config.toml
n_kv_head = 4
positions = "rope"
init = "uniform"
init_std_up = 0.0157
lr_head = 0.0116
decay_fraction = 0.641
final_lr_fraction = 0.05
batch_tokens = 131072
MLP neurons of a small language model. Each row is named by its layer, matrix (up: input weights) and neuron, and shows model dimensions 112-303. Each number is 128 + 32 x the weight over its row's rms, rounded and kept within 0 to 255. Numbers have three digits each.
After each neuron's rows, "fires on" lists the tokens most often at its 100 highest values on Wikipedia text that the model never trained on. A number after a token or word is its count.

L3.up193:093115074136155162155121055137150134153139196170131176128092153103171090130151144156110165115144131149150104083159147125076028158106157133126136132132140111157096189144117129177118120147125130083136145128174133102165105134133170052141157124149196075105101096084182128093105101098124121155142155130111205143116156173163139114159135131159138099159169060084100093142125151104144151130199136179130135162154144160121157097211132144122169113165132159137136193139143202179085104139173138170153135183128132153131107101158182171156097142129144127131118124207207120147116148093132131154
fires on: " dis" 19, "to" 12, " along" 11, " do" 9, " further" 7, " Position" 6

L3.up577:073130128105094118119123176049100118108144135087168056114155078174101088136069117128185110172105172167156145141065151140118106107192133119120182133106172129186139117102129108074162137124151187138180143100105170168090107139135125133136151084112128157120175167137168057118111138121159183148159066119084143137109080130125093110145181126131091131145112180102123109167062141121101069176134127078109147178066070157134134072162106087090116113165119118177124128134110125145158110120097106117073117129124095091131080165133173157034119102110149146113155144116163114095134090114169115102
fires on: "ri" 58, ";\n" 7, " One" 5, "ode" 4

L3.up858:160148076120117170128150098143124135126143162118153136171127103096186149113118147160125141117141171184127099098143149121123137116110130164117141119172099114135116152162152142128170187161127110127152147069144135140119135185137129142120194095079173169176144121168169147097081136168152110140115089095151116148160150161092188130073115090132171169177147208130127173155198143142129103162147140078158174113102069115129135214143126154136093170185116084158154152168159155169117110116080130067163111122108142169043134157142159158158154083090106145165130099124109146168148195096103113135
fires on: "ap" 51, "^{" 16, "our" 13, " Kingdom" 5

L3.up814:152108103148152134172125127130148123082174126111138128131153147072111128107076163176101033142150125162152148130126082094151146131136113133107103139165107155114152117101121172119122152106129112136129147079180113139082116111141169172146098103127110120145086109119165103161005130127098168097142143179198149094085131114143100119131175135120158159136126204141105064189192093116094105124109082086123160124091091133100063157152046114185161114108126124127127116120157143104142156148096103176150180139078079178112139169144134138140094134111135124080116120143172187113157145102100139085
fires on: "ty" 21, "air" 13, "ion" 13, " games" 7

L5.up802:153110097110109124085099167152167086103163112161135182127075111120118058174101067130094149133145128086123156127117139095134139159127137119084113148080120155109121195100094164131146135111122104133143094190146152102140116105147087115152144098128105064108145127141130112149133087171146102171149155142106111078098040102097081103095200117132131097120122196057124170129150084135158124207140129167164112071114166164118135135139088133134147055110060122161112111151112172159035149148077166083128112150105169140187130110151127139152226117150147159161119152112160143157056122042126104115
fires on: "1" 29, " major" 17, "ies" 8, "ius" 7, " Az" 5, "n" 5

L2.up769:129139104155136091165100138054174125138121106048170103142161178123189156164155102142122098113185173106095085156142112033093126126166138100088100124186145119107116045142150159078109152156100128137135121132094122131139084132105120109143094139153097076114131119045182106127116120150081174125140159082120159146155143107141144130115090171107121089118108164124129101112155128090061151116094113112084155129157143124182208156117055116209111170097119123131122175170110151080163145131130099154160170108141126114129155124127100111145126147170114140183147143128127152103123118137192097116
fires on: "ation" 32, "ress" 17, " Ministry" 10, " movement" 6, "ilt" 6, " as" 5

L5.up386:123139199049127096112144138117116225165131128082165084238120147139132130118164138156123104107070094077174083130183125142120090158090103083176176112123117084179162082124170114159178127145149147113127172103134193145103108204147177132106092127157203130162102164141124172138131187101188120131171109138188084116168154155102115163148148147130123181144101026153160076109055096123169119153109126158112053161079120102196089124135194160156123138226052157159121158126120154124117158096142134100137117108129161174164175166154114127177089155122117189128130134128194127110148136137129126115
fires on: " /" 29, "3" 7, " one" 7, " Ministry" 7, "bour" 6, "ad" 5

L3.up1111:069105111141137163139112187127183082161124203156121106152121146105145109127120150085160134140164114086195123177133135172107153123135150111185107169134154185157101150146163109107128110130124167090147166155150165214109186084102102124098118109118125178142128068077134104159109126132112185179123143129120152105131123121087145164134174117135096134071173219128080123127129105123072046150136114137110134122149108135108153117065115128086103157209119109149157160095176100170143187151144167107125123126111116069144178122171179165171090095125104195115107112148112146107140163182205120064
fires on: "up" 20, "nd" 18, "och" 15, " —" 12, "oud" 7, "form" 6

L5.up827:117150072119103113138110106095125175112127160162113164086122106103109157139093084086132191121048093064124042120135113123148102136105093135108115126147111183111122084093142138134086116156123099100082195074159083147082108101062160114077173092145151071186081160137154126094076180117161099123079071132105138100127121102082105091148131116130175121114091160126119138138071133101141121067068125104133109044139140091088119113082087065153126123164138080161088188131104201099136107141142097105137105136124069183109151130158121102093117129176074090106078120112139105109094109169131106098
fires on: "gr" 22, " just" 21, " results" 9, "ell" 7

L2.up748:081108118132082156101131096157080174122141131118191146100119123011097079147130098111140094128124145129101141126120175082082158104125117137170163131086135109129143130093077151071147144089165160134154110129141139125108158164141110142148039109100171141108096161191117104139104086091144139132121111120143125130159157148124154167110152154169150140122122140089128140150135169102138207095192160139103109150111183150144048077119069074129106135145087147163140125139091132079122117130177027163115129127100077107132100116131122174129127107100118165110124157183171119118155129148109157123
fires on: " Athlet" 17, " same" 15, "istics" 11, " And" 10, "ring" 9, " mag" 8

L3.up210:118134159160110191123158187151126199125154132072102168104153075145140131155099138134121093132096081150080124131180139158101118157150150131148143116161108151204134140152141158140098113118180091098084150115088146116111120139100117108118155156133135157086195130105136133087155098124076199155101155197101144145088131093146181107131126153110128118184161121063089144141134148085124183139067124100143168085143182038092147195133174175100084119113095129092176148169147136132149101109134091200147166107137129144144117128113179039202110120095079136113154113143114149132159136182137191115
fires on: "." 37, " " 30, "ment" 15, "est" 6

L2.up617:093137150132096089087149105154143099119123131143143103127091126168103159115122124125045156120149117065105148126140118132108059228136074064146129107112127133132102149135132104117079120136180157123127051152103162121171072171156128119104122126161108187110134139133171078186173146141123144151146140124224170110095167148137116121145145131128118154117176145161118147184070122124131115087074133126112108194059124159089143117119157189149164091163154077087068110055187116171117091100150102123105170105138128125126102099087166083124152080122152167186134120144099130115120084106157107119
fires on: "ult" 36, "ann" 13, "Career" 9, " UTC" 8, "road" 6

L3.up1039:114092166146142166110134148147173137119142139191140161115096174128049139113124165100094115109135156158135140153136167150079109163112106121193140152111140159111167146141119133132117110114141058112127171180104102149183154166152115126113154120108148035118093151117142109148092118164092199152125156185091125140065139128125147078141112130120166159120164179035158123140096149094111116159114089186108141167155129070097120157130128181117114135086128117100128136104096073122068110138149166197155160069124132053151130089131095077175139095150064134146137099110086124163150141144171174174
fires on: "==\n" 21, " as" 20, "ces" 12, "ctor" 7

L3.up317:157151160159175088155142142161104159133153120140169134166166077147168105144126180154100153123146120189151188144090105120148190196126137143139182132154138134137107109183151147133117154156139121134110123113119141133131108188115127184130171112086107148184178162113196121105206193103166117153136097091129108153118129154135110187138155124109129209163131136143133170140145147124200166131142071129173129134126164104116169219164093142225094095154179143161085139082121141123108124144104163127170141136153144215073149178138136130167205082103185131123142115109145133130135169134040071104
fires on: "od" 21, "ary" 15, "ove" 13, "day" 9, "itar" 7, "ady" 7

L2.up127:112081117106049168182169130125055124117114102090089134100101140182144103046091125171112158152111110068129181079068105117115103147133153127123133113134108161098087165113107147116105157140091133130083103128085082093142153147095086155114150103120093089113132120125146133104118147088159118087146129133096080101068070097106106123108091128093137179133155154146084168168187092135124168139111102150173067132091128124100059142102075156111103106169140125130113158095150127127110102126143133058101124115124115122106146114159111120099148166098158102080144097111069125130145097115158150154
fires on: "anc" 25, "ett" 14, "ari" 13, " help" 12, "ency" 8

L5.up774:200156153201174142135118099144124212120163187225161132127084102144187091177132158115187118085163181191174157107105121099130149127163135159132148192165103199149096126108112170153112085088178122107129098096161125180168134150128117107136140121221172086181107165166124119157109092161157150130184126156142104116141189144083110146133159131125118136135169199139097184112129142115154163128113194178136138130126167142171106148142083126135131118082118146172086148077114158076092132121077109090112085180098109154135171130124194171151155114165166148152129101124153142143159116090167083130
fires on: " well" 18, " named" 14, "land" 11, "rig" 7, " Nominated" 5, "ang" 5

L3.up1066:189096134118159158137134144128196188123119124113214148109080123131071122124200149170147130131104105148179104092178107093147108188134078096100149188113141120131170115154108160114156131109184109133182141193095141201145174165124094139130147108105151102111113131117134151142132126129165104131105159153127103165089138181186171125083123114153060093069197108109106139122167110099099103098121110117054123166102169084132106087161105137171147129071139102151156156060102104123121198127095148176111118153089115145115095101105106097160098103165129126084167140128125112134135096133146087100
fires on: "ours" 12, "ilities" 12, "4" 9, "one" 8, "ards" 5, " being" 5

L2.up35:135126124118159144089149183135072173124142131114133124116163070138196185073096087174143117145104103171178111143125139103149145136120128096143112130095131119152135147162126117115191059098036079141164181150132164116089163074108145102143087108127127132151162158119115133102161096148113095070114086117134205180105080142161111083099096130163190151097121107148153139150138100164136123179117081147139156082133115143110146138136167089133106076104067125102133158130102163107082110110112174112131120181067125153100108157111156166112130135111113115063134159136076156114137085093188108196
fires on: "ther" 17, " any" 11, "umber" 10, " World" 10, "ase" 9, "ational" 8

L3.up155:146112162115153153172132114152115124145158102159110111171111125164128118056132067090083167169107104157121047162078122091122121117086105129113121095102104102106111119068114123150122143129113152120109166127129110155100121127113119097102127157154101097129128144125118072145151149103079183171096163162131083161149136092091121092140167165148155182173153087124114170099171170058103095095090177168165141157106102093146117165174127113092158061157135110197100136118124153079137141167102189150087103118107189160126076115119139034085111074132144119173125144121106126086154093090151127124
fires on: " first" 18, ";" 17, " named" 9, " game" 8, "In" 6, " by" 6

L3.up636:126120130166098069143156151142141140130133168136138145162136192069157147136123206112127173133149133117063128168118145069098044149115089104149103196171116133148098076156152116179176126136155099158107096085148176137126177109109129154074132118162096178152134121150178117095105146108060141121121168129162181080112033096107150139163128100149130098090127126188155137086132100134159126117098066091143113088080142095100115186132126156078131112160089153128097096187137097116189128120195099081116160128118112190111091172125100147128141159154095152112087135146089160140185201120179122115
fires on: "ge" 40, "overs" 9, " Released" 8, "umn" 7, "ograph" 6

L8.up398:178162115168064159112143080145109136154133071089134136120138120093140135195141049156158063094109120183148118132151133099139125112120115096121112088157158092126148111139116137139129138188116139100179130125137147108055134115133146105057064088121104119101125132180115089126143150199099160078135101166188085066128170164143142152112150147165142131095171144113151108172138081134112149064117147107139148125145146124124115110130145149195098077110158140146171168126100102177115142092151140120142116044126060065124125093120116099094177088141107108110113069098090116085072106129119165148
fires on: "n" 16, "at" 13, "is" 8, "i" 7, "r" 6, "end" 5

L3.up713:134111149130117109119183077117190091112137125154154172112140109127170163107124142154097104141127102148150144112116135148118110167141170145100158155183131122134151117106124146105106139160193139202154174125183112108123140175123172144114115127163077073144114132183129108178125146104119115121135141098138150116170153127144151128114162115097162187135143136087152105106190216143167085164126087090117124159129139138088132155114172118122099142196124100135127130093181145193130092117139114130093146123075137090106150097096111116225120106126104122128131066150200136096152194096083150089
fires on: "ief" 19, "ings" 13, "orth" 11, " game" 10, "mier" 7

L8.up843:106174154192105140167152142111147156140145153160121145135156116134145140095089114079063128090140158171126174104112162102095046116092094089095117113136116170184052154109148160127124120129130124141207171173152146174093126118082114112131078127097120127091058122184149079123162147076171115128122096139145150136095142135160128133089141166110104183127107152122130092204107066123084106179109165121042098124139101117189152116148121093108107091098132119093094151129147181117170101104107142144162134146102153091127123173077131078122092158133170115089079108136136155143122127081089098138
fires on: "l" 34, "in" 12, "st" 4, "ap" 4, "ine" 4, "s" 4

L8.up11:195140143129120184127137140082164167147128102172149202148198133171107158136107138169155121143124117134124103103155063104094155139091140151063090158151123169122130197099075152143083107184129091137134140135149101102056096145109104116116035093110166121084105169119099034158157132137134141159136127139109183132148170076144129145156147179134135165126127161158156107134090073164132143112128101170164139133168092156135145144180151114173054086104106144058136172119092130087118125100152134118083140167107099053076081067126143129147115174142153145127106135156125121124067098065133089124
fires on: " and" 16, "ry" 13, "n" 10, "one" 8, "i" 6, "," 6

L5.up359:190166146069119120129078075141090185141142206093168085157112141124116118137129148157107147091098134078150101149147118093061093116087144107188155171140098090164103131105115107186130203121163103140107166063112131110097111151120139116137137161129140143127126140151104135154128137092154117137168092113132107123178202089037063158112155127114126120203112136134144143102079081132146091110103123172182106116130165082176076127153114122145131120206140114161085152159182135051155109118093098134161057114060059184105158109180159128138091148140127154117117085098168131122118127125130105131
fires on: " one" 42, " /" 22, "ene" 4

L3.up898:142133101117118123147071125176163148134134146138094095133143114159133128151163105138134127132173137089153131123113103117153160084098137162117147110129096185157144169122123120125133108119138114100138141169201069151134058096158138130134084191175105111135163118188157117108104153183115133166130186154129141139119185187130108166153129174133098135134109139158108115157098148098049106098114163154133095127169137187158182078168088073156098104089116183134167120167062175121159135098221172120189167093112086106156133110109145056129148158160097151135098150125115174151149129150132147138
fires on: "uck" 24, "abor" 14, " ft" 11, "reet" 10, "ference" 10, " placed" 8

L2.up866:120137096093065120077186117114174123126131152113151133054095125129146136116118099160054135132149106070095130129135080118100106192136143066147117145153110206068128116150144150109152161174105091108109125181176145108125132121154127136144119135162105127112136112168124136223162146153138135107139174130154175114101158124151111117147090120131176121039184120164086117174128147135106131117145131138123155167114131133149114121139153163199116137191165098161156120097166138115106093104143140133156146127141103100093130140121096130211109091122173160176115155194131174159100133176099070150
fires on: "ig" 79, "ann" 5, " Ven" 4

L3.up579:149086124167112110107109114151207119119148138143126168108141190109148140158119193130135084134120102100113123170055133134105067138088096111112130201149130147048154152185096127145111147154171080129167142102144081093111118097163113158144144125179127137167148124203181112113076176108114132160136191108130144118098108149117097182128117155150139136098090191104143141058154155149193092105149115090160146103153171127102100121099094117145071123162087191165121147107166153098132076131158127140107196148136078134115132096108088116181140121139107152133122109139117126162119190111153072140
fires on: "ey" 33, "ge" 18, " against" 13, " house" 9, "overs" 6

L2.up807:078141152142097127103153158123125135140123082155163120057115167149095107130157120139092125177109149163150162100125110080169131134184143142117153154070165140167151174126141120091184058151115090178118135148156131131154096130191163133179070147128093124147181119147167106154137133147153202096125096108145166112149157109171159149137101150194164187086063088115151137129071140162155115161145128136122098123097157163123076105118148124156095085165126110153107180110159160095126041155149117202083130141149111127100161121097141166088122108114106117070157118194160170096125150125184085153
fires on: "all" 47, "ll" 17, "gen" 12, "rent" 9, "ann" 6

L3.up710:100131189152090096095138158100113096086146056107110126119131182143149137071118120177135180183120102172104132153093132120165122136138111150072114139142107082110116093124144154138087117159128168116105120154150083107138160099133122123097093129153096099147123161178128118102156143097131144144131144143099143118112120154161161136110159121145117099098150233122140157122099130138145177159062118128136101127102143150109117092161148182099132107117120105174152085097150086163192097129211100113111105137129094113114075125129148114093165193217129119119164164177177123173142136129202171157
fires on: "ice" 40, " mar" 15, "asketball" 13, "ollowing" 5, "omet" 4, " replaced" 4

L2.up850:127131120141166078111070171145182162140129150104098161158165196162164132108119095116131105157077131100099117182152111194091083108179122058140110112110131155167176140101149111131121189162122142140117086180107163145106149116113154092127151135131209173047159118076149116122141120109127162129164102135080135113209138135108122105149174116199125148142086141127140132108051086119119123117136158186105161081118156091186192167142118103133153125090075137165142143131172145168156114098082098125163064123092130140123152179127066108097098099094148163141193109092109108148199110067137169165
fires on: " /" 39, "ship" 16, " River" 14, "adu" 8, " medalist" 8, " Lake" 5

L3.up961:105124087099168093109142066132163054112133204106173147140182173137175108098134074179083134147098141192144150111122164124120102191100137120067123152112145060126136134162126121148094171148165090053145155118159150145099161104141122131103107096137158134125132163173123138125144144081125133170132134096140146115052094125134152126145154137133135090115164101061102053125149155145143150140163134115154117149147179164080138084155105146090132088090100164125139161125137094170135076142138076099067130178105110071131085107138094183140118090119124125107113142138109168073109144093106149065
fires on: "to" 33, "ge" 21, "Career" 9, " both" 8, "é" 6, "ade" 5

L2.up365:111162091166150126150043125126042178126134140159047121120103152084105098139040231076148152097066150114105134101140124120067157086114148149126132112110143083110120157090077146150060161116083153147130084123119131104140143110012144121139122127104148112090118203140128139025096074081149074137072112115105114144163127126078105095113143091161115140168131194096102156082127148109146183149240144119143085131148167133129062158095068124111144137120107119160097120089089139086084175119120071130127124153111132141101172133107132143096143126133144135121111126076147090140154106098079177151
fires on: "port" 22, "ring" 13, "aving" 13, "istics" 10, "omp" 10

L2.up210:103195133166255139108072116121147122138134166139079154185142160139144103161177107112160097120109157136111116172126128118121113091137149139063132170074137129135171116125132166136144101114087183119097150122071132159092112120055099087199096154120210131119122118048099134134094101137151175140139126159092128153130125061145158138119185129204062164105101121114100105086134065099118121155134151126111146129091102102141158135095091120097136150087088136194152124138080132190181221193094140116095116142129144138175089115180124131162150130138075138098173151091152131111151108108121164150
fires on: "ere" 26, "pp" 16, "iro" 6, "ording" 5, "ollow" 5

L5.up166:156132115105133135137121186154104134106162141123167102180136101153177069107109096151116124109150162104177124123144129124127168124100067131133077134133106140172108110089126093100100105135148108095173126152118156117144126170092122100049124126142151188084166121153152122117099114119139186154139104137141129138198128125175049124135119175112117176103069113073114103187134167172122126139058087100097099172131157107190112124151197136171097100113092136114119108102087197137128107070117138108150141132110094165163151167100111125161137102118133073118126069110092181099177114165136136145
fires on: " by" 19, "air" 13, "ro" 11, " period" 8, "inals" 5, ":\n\n" 4

L2.up557:142107103100096141145183136180146115134127164180211170188159127122154133080149129155106154124155152114131144072122152147171130141167143124124135144129106170141110167111118154132134128137125088141081085125152131147163162080180097155105116138202139157143112123135112107171088158188115096164106091168132124106162140152121138154097132123095092116139086159160085120124149119124121131132016129179129140116051099096096073115169142128132111146150089100121167117190116179159128136100105110051109108170088157165128098121141117099098130095140074136119128130151095105126126175120151078134
fires on: " sc" 28, " production" 18, " total" 7, " f" 6

L2.up350:121138109198119100165090120124111129136144121173145086133121124135122135097157153175139149153135077130161096063147194120093136165172110142109095144144157098093154085122129123103127125136173076113146107095122108115129127180102175073131125154107165138114121139087138162115163140117148118130157123155148199126135113173147167117136122170109162173096127139093181132133118152148084131201154104160107127119172111064127113112088139120175062098170065154143181124099145095104118085076081170127175087084119150152123090127127184107133142142161082133184141086129139130218131128066113151144
fires on: " of" 29, " as" 27, " that" 14, " became" 6, "." 6

L3.up840:135162086071075142090052080124089141108142067087144101127111156167167147101135163188093093166125173140104129100139153112173112089112158141089108092098084062107156192163136138133073103136124113069148102135206097073136116138091105123128146093141154157143101080164179119082157136148129075174118156088101126121116134177111098198136161175145063109200104110156096087083100137105115064082103136098154062113160166135135149147161065120151108069128115144142121099178158190154120092159180135116193139111147134140088109122163127120117138096160084126138089185132113168134110150087144114123
fires on: "reet" 10, "ference" 9, "Career" 9, "idd" 8, "ues" 7, " desc" 7

L3.up774:088159189158118115102112123100103100077152127137182133114176140120120113096120173141157170181129187189133135170110167097142106165134121153110163107077108149196115115092130142116101097174149159122157104105188158136138110148114138108093135093118110155126210195144173100072169121107165098145182083125123163100100109128131132164131177128103100131182121126168162106193158149127123086134099156068115079162104119158133130038183103170077157076097116123143167103121125110116134093146160119097126128110157103129121093161152175151073134119117170135143132178139146181128157116094165110088
fires on: "2" 30, " mar" 15, " UTC" 7

L5.up883:175127184123120172136061104146115118140144130134139179104084140084142144135164141153124105166127118114107094165145149105137142166195139183130203153175099162141142082187123207159113134157164202128155123068133106140110135122140130172146130152155126173119139154164127165144105180114200093169177190182136145149175097126113110152131185144148145100093166169122169171113148138158157136151155121092143136118159105207144189143164110174154163136120146185215132105115104166119155108165106178095126090149135181129112120163188125123139182088126139145130170166144203169180126174096084165159
fires on: "9" 26, "rom" 19, "ater" 11, " —;" 10, " later" 7

L5.up752:148114149127105106134179189152112040132124095124141145158119105157130158072126107158089125098164100106149156085126163156155152133098083150145115098137102104186094057175137131098120112139136092143121097165150150092171161173157148135081106161094033148137126134147105158139116141129202179161166157113188128132182155178186071172138128160116105123113109137124100126180138169157164159184087098142083099176153156125128134149151164173156107117180141146112158120117150198160155135076122127112092134148170133155179202119086151108153097126116138128150145085130153144118134144186125160162
fires on: "ellow" 19, "ius" 18, "ain" 11, "ro" 8, "air" 6, " then" 5

L2.up135:138109165143053144119134190100126145136135091156151105126140088161232126132138093109085095161148150163196134088085136139162161132159150183133155124161135137191126145142139114102163086120120087146120133122105149145166133145131138115128041108150105145122144167147144096134140120137132130120104136106200154166152184177154130141076141165164119197121103168123147110075070151093134109148194096143099166117114145132100113121134137123114099081162073112138139139149093107171112119087159106144148155104114103130096155171111082169123127108151064125098142109154177123112136157120166089177
fires on: "ered" 17, "ll" 14, " By" 14, "all" 13, "ced" 11, " fig" 6

L8.up820:172112159146142133191141134114179147145128142114113109145113153123111176164127010116120151156125118067070129132133128089102139126156090110072116144106094108105134163151083152113084143123118130099119144141138123152148092096131086150114119090170138210102141097107102062090141148125112104164122167127151083082131115182130103111101133157092133173157156202158162129161126077127124157073069133115137158111092096111162115184112131160094125142158086095203178093140128149077146128114152187139118097110119158126114134112162110118071142167121079094132137132147140068133129103114093126141
fires on: "in" 14, "ik" 13, "j" 11, "i" 10, "o" 8, "ic" 6

L5.up1067:169168155162148118143109081094094176143138207117117120149129129113176093091124181114156167141207180174119155183162138158094114111160106128157155146130118090131120125131087163121131124137146159130112105129176100143183182158144147138155089174143205149170135130110102143144139141162153192109174155142101150143140147120198146155159191148126129192131160190159123138157151153118128128150171161124139103216164124127166148124151130127121138134112159164157140122075174138128144123080164142110122144180088166074128212157157138135152141112111161191143150068150153154157165137114166162130
fires on: " cons" 18, "f" 18, " number" 12, "ith" 10, " Part" 8, " tra" 6

L2.up949:084136116159046178113145152096127116112115113150107141119124130138180135075089171081134134085154141130148186160133147085111209173114129163158099166142146077088124131185128123084043152123168085138139132137125144132151103177058123106079117096099117197162119091145151140136127103107102110149084142076136157162111120126143131153114142127087105164108171216178105137106137203106104124140185092071117114150136151126107126112097111130134178115142148112156103135078169091089070163067198112136181206113151105112097191095112129129127151120132137094114125112110166113128138154146083114120
fires on: "8" 26, "yp" 17, "ground" 10, " UTC" 8, "osed" 8, "ings" 6

L2.up184:101176113144139103071149057127133115132137089158139095133082105176168120118131141139106114173172117092162189138138091169138126169132129153125149148155119131156123118096114119108123158118172047145138093153137126129154094144188123105084139089178124120098152172195081144132151146218140176105129111149189116105095138136179051097175131145140105166138128130135110167166130150191120135110112151158122125199132150155108139167121184176139151081112128136073110142118110136092070149124067156081124130093129135114157143158079145105176170124157165176175106102119107138191116136098138140119
fires on: "igh" 22, " time" 14, "du" 10, "ival" 8, "nam" 8, " family" 7

L2.up816:116152153154163143134108136103173138106144105025143140078100197081137129214088087135133134146125139102084090150141106092119118113192071116113121131132103138077141119145085155122146141117099183192138091109065150132108106153179168188128103133117133091108138176084119120170115147082226167051129120059130129142149126093172163166117159127195183128083119133139177152132097095156134133163109105102117199112102115132109065072159100152161134161129088146155120146075113137034172124163139141196053113142135127117150137143125119100099145136147149116139125132137159184140117124135101148134
fires on: "les" 32, "be" 12, " days" 8, " com" 7

L8.up472:154139150146109111151131086138162191148149076106128108150118122137105133116120140158182142184132113128149119104136130097135153139022075067132150159165151128169121169116120108096147128149112134191115157069110085097093101117131094179127124118130135133128160127149106127176147139158139096135167132152185073115123098075124171167086127137132114160155154129128172126134131099136148140074128158090099116127088131158106140091054078130118124096137124152077135169129135118118149146061120132169095102139112135178133098080082136094103124097177129138120183157129199124210064133155135129112
fires on: " " 39, " to" 14, "c" 5, "ate" 5, "arg" 5, " Bill" 4

L8.up623:110148113156126121161101168183142161143172178099127099204109083132140149153136123144122132104138164111120128073159159106077069137148064080130095188129076113143078133133099169154161154176168130128159153144131182174139116138188182108103105093070128100157168124111111132172155163077113098130099094150084089088084118085130137160132138139132166155137152098125228119169108095128140213131147114115069176123134189078178108119188100147128151073157138103126127163089167177101157151097174093137145107084101101163102152184024151123113069141091152120124120123168143134118124140109127157119
fires on: "l" 28, "in" 17, "cl" 7, "ell" 6, ":" 5, "ro" 4

L8.up676:112082127102115170127068078128167150160180118105122125102096142122134123152098097146152122135120107177123097098150158072119124120114101119196103179101033068102124149111088147152102153106059150056173093130096124131103154155131139122092121098166147095093089044137094199200131156097100154151158098154152130112112186182135143132109105188157153194152127180122147108149120126118123167115116131185151146113122111160099170151089172183080064095109135127122133126131097112128163122128163094141111122095105095121081133153121090129100059163095118071104136138144123132172174151160162136145
fires on: "ag" 15, "l" 12, "g" 10, "il" 6, "at" 5, "F" 4

L8.up809:163120124148132147138106167182133136150125111122157100130120082068100185132154087112111103143107191096143211134161135100135153131140076123111063146133120098149110192142119187141128112184129152121190118150060116095099168107103100156065154126168054152170167144117122110154127088111094155151167186155127153114107122110192086137173097098076136096106097154139104116113108124156115124100113149140088178149099169083149143198104190148088123117105066128186105127039153090159155105116119134154129096148143052160135058107113119137090160091059047101155100134144151128198119157116148123099
fires on: "an" 19, "in" 11, "on" 7, "ic" 7, "im" 6

L3.up883:131117119183138118149096116172111167147136128145124141107127152157166193106176118083153145166145040141166110116139073110119081128083087111132135112126101134125062110133132130133084122086148101124122152103146133170095169110121100135129117131103120116154139152160109139111138074127095110115136131144132207121118159052129141104135109116146180154122144107124166061153187089130139155135166205112125114125116117119084094100096152129192155105126127153166141141096111169157120046044121140130166145023083128079144098165080162094088073132170103107192193090156079111163125083133161125138
fires on: " as" 33, " of" 10, "\"" 8, "." 7, " last" 5

L3.up419:116121103106134136096121205139170153152119109125138123150119120146157193178150080067152117151146098072106161075162103107127113071103096122148102142086117150136149141130124115142156115072153112129154165158112163100175137139123151138138131133140198128128062116105143127166065114102083187146070189150189132108173103089168160092116117143150147152059166129101141166107093166132159180113111132187107135128105073125124126115035132041122129115134143132076125162162108145155130133133187143172109164122133102138116136144161163153145132141138052143130112097145115151098159105152177169172
fires on: " Sl" 28, "ark" 11, "@" 9, "ages" 9, "ings" 8

L8.up943:155135059211102172153091140105137130133181150094146173147083193143131197153173114156164091113128095137122109104100124111102139120089108103104088117145130164088096114125117135192090126102148109096158137098133136132152138151146148109065106113110143075068125147155131149154144141148087114105119157164160143130155040087102180147126112107104155113125156132111184072191132143139139217151174132111125125147122119116107083145171165108110109112104184144120131119142121085097155090062106140184156073125139076128079132111124112172147154102130129119098143080112133126121112144126118086118
fires on: "f" 21, "m" 11, "." 10, " of" 6, " May" 6, "st" 5

L3.up873:142095076121112029110122130108095122115150170112174111161168130113118057141107164076158114183115132089121129149147146181105102158151115068115123102086110128146179122080113152098163180200109145147150095087128129151144172132133149111120139123138171150098123157133067150122165122131134147114146074159067132113163075089127112116145119101121110168115160084149079127155173140143169158142135125116128158130049164099135111152116127117081128199148114126121141139152122063181170155119105117124132121099106119086129131253170087127141089120116102147189161135110120100113103148097092106120
fires on: " most" 47, "e" 31, "used" 6, "icult" 5

L8.up995:133156081144151131135135146063165099149196136070105107164089166154108096175110127162159125150141056098136146111171183167099177114062155099170146121167110165172121221144078117163098136064095137129091139084172152101096146134084089130097078087168151135129151154143139107112148149122153157167115086109168164096099073092140194080095154164078088078126095169147098104097164191198165135145131145116089141092147153070110136103128149095130062146103119123125143100101158092078116120147129141126123139140099094151170094145087142154115166156175104114146136146147153115194071135119121124149
fires on: " " 59, "ab" 5

L8.up1087:184145134138143084178106112133145094144133128068174144123169136125090125111068093174126086151107100079119092108095141086182133127102078188122118173134077113167103126101079159097129066130184165088191146112147057218115160093073136142142109136127125085097151108100107144129133121128162103174116183103191142138142034099148148131147118172153134139102120113156124095112097155120105097139126124181146180125145168150095086150167180123094124117131146095089086122122134136134153104133147087090072070115129083139109160121149086131135177107143136119145123186106118128144202134110100138167
fires on: " as" 19, " P" 12, " t" 8, "1" 8, "'s" 7, "I" 5

L3.up859:134141122122123125083101097150173118103137170117098135105156151120126126144121117190078123150110094150130116127127154141142040159100134129083109163157067104106128157157129109141116114150133100130125122137188120133176168107119126115068101161137129119178130152181125136088092157122130143131116216096201151103108097143142133151127122145151115074111156144144108125112134105180176127109146109076136147122176193140117096137082131125098127110142045174149128139176134146134167077127188148038064177119130072125132141096136084149167106142234077145143096143171115182115135163128165158117
fires on: "ge" 27, " both" 17, "ically" 11, "oint" 6, " commun" 6, "icle" 5

L3.up1151:133100170129081134132140163253175212126141136152092116112127117148146105149170118099120104075155121133113092149192129116141093079063119152121108096159122181158098080136130132143151106065153159114126151093140135188131081121131101140085114179104153156173143098118104101138125104112048154126141092098120153122111121066132164112086123112109150087170132152138145098154145210065078129123123125148147095136075112115126066166111080141087144165072141164156151145137119120162164117162066145150111155099120191129153087088117110088140103043126127113131106147156111159124159045169048099093
fires on: " United" 20, "." 17, "est" 8, "(s" 6, " °" 4, "_" 4